Weights of a small transformer language model: attention and MLP in parallel, a variant of Adam for these matrices.
MLP neurons of a small language model. Each row is named by its layer, matrix (up: input weights) and neuron, and shows model dimensions 16-143. Each number is 128 + 32 x the weight over its row's rms, rounded and kept within 0 to 255. Numbers have three digits each.
After each neuron's rows, "fires after" lists the tokens most often just before its 100 highest values on Wikipedia text that the model never trained on.

L3.up7:143163168101051156152143091157076123203115082110193111090092073196161169122175124118120114147114152159141104164118217122104109121107153150149105168072151165169137169124099120130104126124098105087160129105145129124109165160121126126095167181135095143110129112123149061132153115141112132099189067132163113133093101192142184133116112141133134079109116180075124086143062120171141167163161
fires after: "ru", " Al", " Le", " El", "re", "ran"

L3.up429:118092076121204143147155093156109075132101124095131125131147137093091133114137124132151134140123143140153079186036179147135150093091159089148132147131159176142156171154041145158115129134168063160156123148155129162136109077117094151148142124113119144136109085166136086071104054115210160131088121173134072122092149147103137107096135166147136110098175157142129112115095129152090105227113
fires after: " rec", " ex", " disc", " Ex", "ec", "c"

L3.up542:136162133130119129097081148111121159115081093091138124138130068107102143132160120161089163104100093161151107129135173153138173136153120093143116137121103119146115211148154149097139143116115094206124109081175162182119179156116089118107174128179126153098118166161105097142195101106154145160130074123063115109104134086119200119128122207124182193133176148100120122144189113156107128099137
fires after: "il", "im", "om", "enn", "ell"

L3.up47:132139030133131102208137069120187140127085126066173100168114148080124123133105120172143148112141098156140114142064144095112111131145140097154146115156111137121172177119075145137146143116181104162125124081142089204116119116122069119127119140110164098139089089135118079076073076095182105080092126175161166083075150098100107091076129136167107142147123126121137097142135104174128119140125
fires after: " D", " Con", " Ad", " rec", " prom", " sign"

L3.up38:072107068099127120120206109095156096082139155121121147183135121087133166155148163102096164147106132133128174134161131105048155101150141120157164105142122163071136119168199161108140122141157131176177094077107114116113120160146143092135106097147170060144101078120107110084117144136154138125137131151149120132141115108145122130112173143193113097163111130164101104101107148115105123168125
fires after: " in", " the", "20", " 195", " 19"

L6.up167:117129164137201110117180103123053204117162093112139111150072157155123099127125147144122152084084127075170129173097140104113132150164159114115180085115135124120157138114134142073131069176134189119101143070162140085109114113129155144125141129119078127174172086163175153108126109137191187125091121108121098206073108154120131117159163163201103119149138158169134108137118133105101143136109
fires after: " s", " ex", " res", " dec", "S", "re"

L3.up424:111147126136160139076164157065122099151140137135137095124115169200140128146123177118125115157161138136172152111154121159134156067146086188129179105102144202111130081121136150081107069131089153133094150112048134066133107170168167155107170105129151084153158108156113136108105048114124124097136130138175131107039095210135080125113138096146110127114121135147093096091092161090090145138127
fires after: "c", "it", "es", "r", " c"

L7.up411:120162138106077089138079135109073118170164149129104101184095130146126193176091158119238157100135058163138101109072102144139118099109151134111125130085150152105157159119106173149194090118084135133176200125178121133160150148118133134142110163107215099137051143141151125101142139131116141103106091182164132100138119105165047127164084111094108147165114154171129108120101136132081138142131
fires after: " J", " r", " S", " R", " T", "j"

L6.up481:116129132143091077120123089148166152084117134115103117156073174144130099173135119171151136116172053156162152196094146169156093102125138138127108142109168164086106172141108121133181113085074188083168070090107147096129118079189103121120190091145111078129123184145167117073137139084140142099163110127128089087185123122081089131120169085158125110175163137193167138080119117123096106097120
fires after: "\n", "S", " S", " s", " |", "l"

L3.up581:135181121089102099137140092088159126096101096090118126141082148110145159068137198118190190116108163107156170162054137073068151093117119126149136141144093158126163108141115191140142153123102113122163142086161107105111053062107087125091129103057169133109151172182128126101134131125147170132097078094049114148097162119152124126052140174125097162118199097115134112076171097199104136112118
fires after: " R", " S", " W", " L"

L3.up597:146116113089099142103116183164168102120186099130167108133123128164132142139073110064141094108206140137125152134131063085129139072120155086129178155162145111155153134118169158110106073162104113110098115147109127175099105129140138139069170104117115129155120161104136114175138090104165085127173046111068114132157188153149110180149119146147128113209093177115170063089135233090116115160143
fires after: "-", "n", " s", " S", "ip", "os"

L3.up149:117113134145106147115113167164156115161092130154168147096128114119147182100180128106106139095133133135114130215127134115135102124071150205223117107101188188149073226073134111192186181110082144107128093096101160149123154147141090158084115135136136138122108136185136082139140149154108149134085133172122093192123129100166111108103148112092128135118130146154053167133190170127191084156136
fires after: "ay", " Jack", "y", "ber"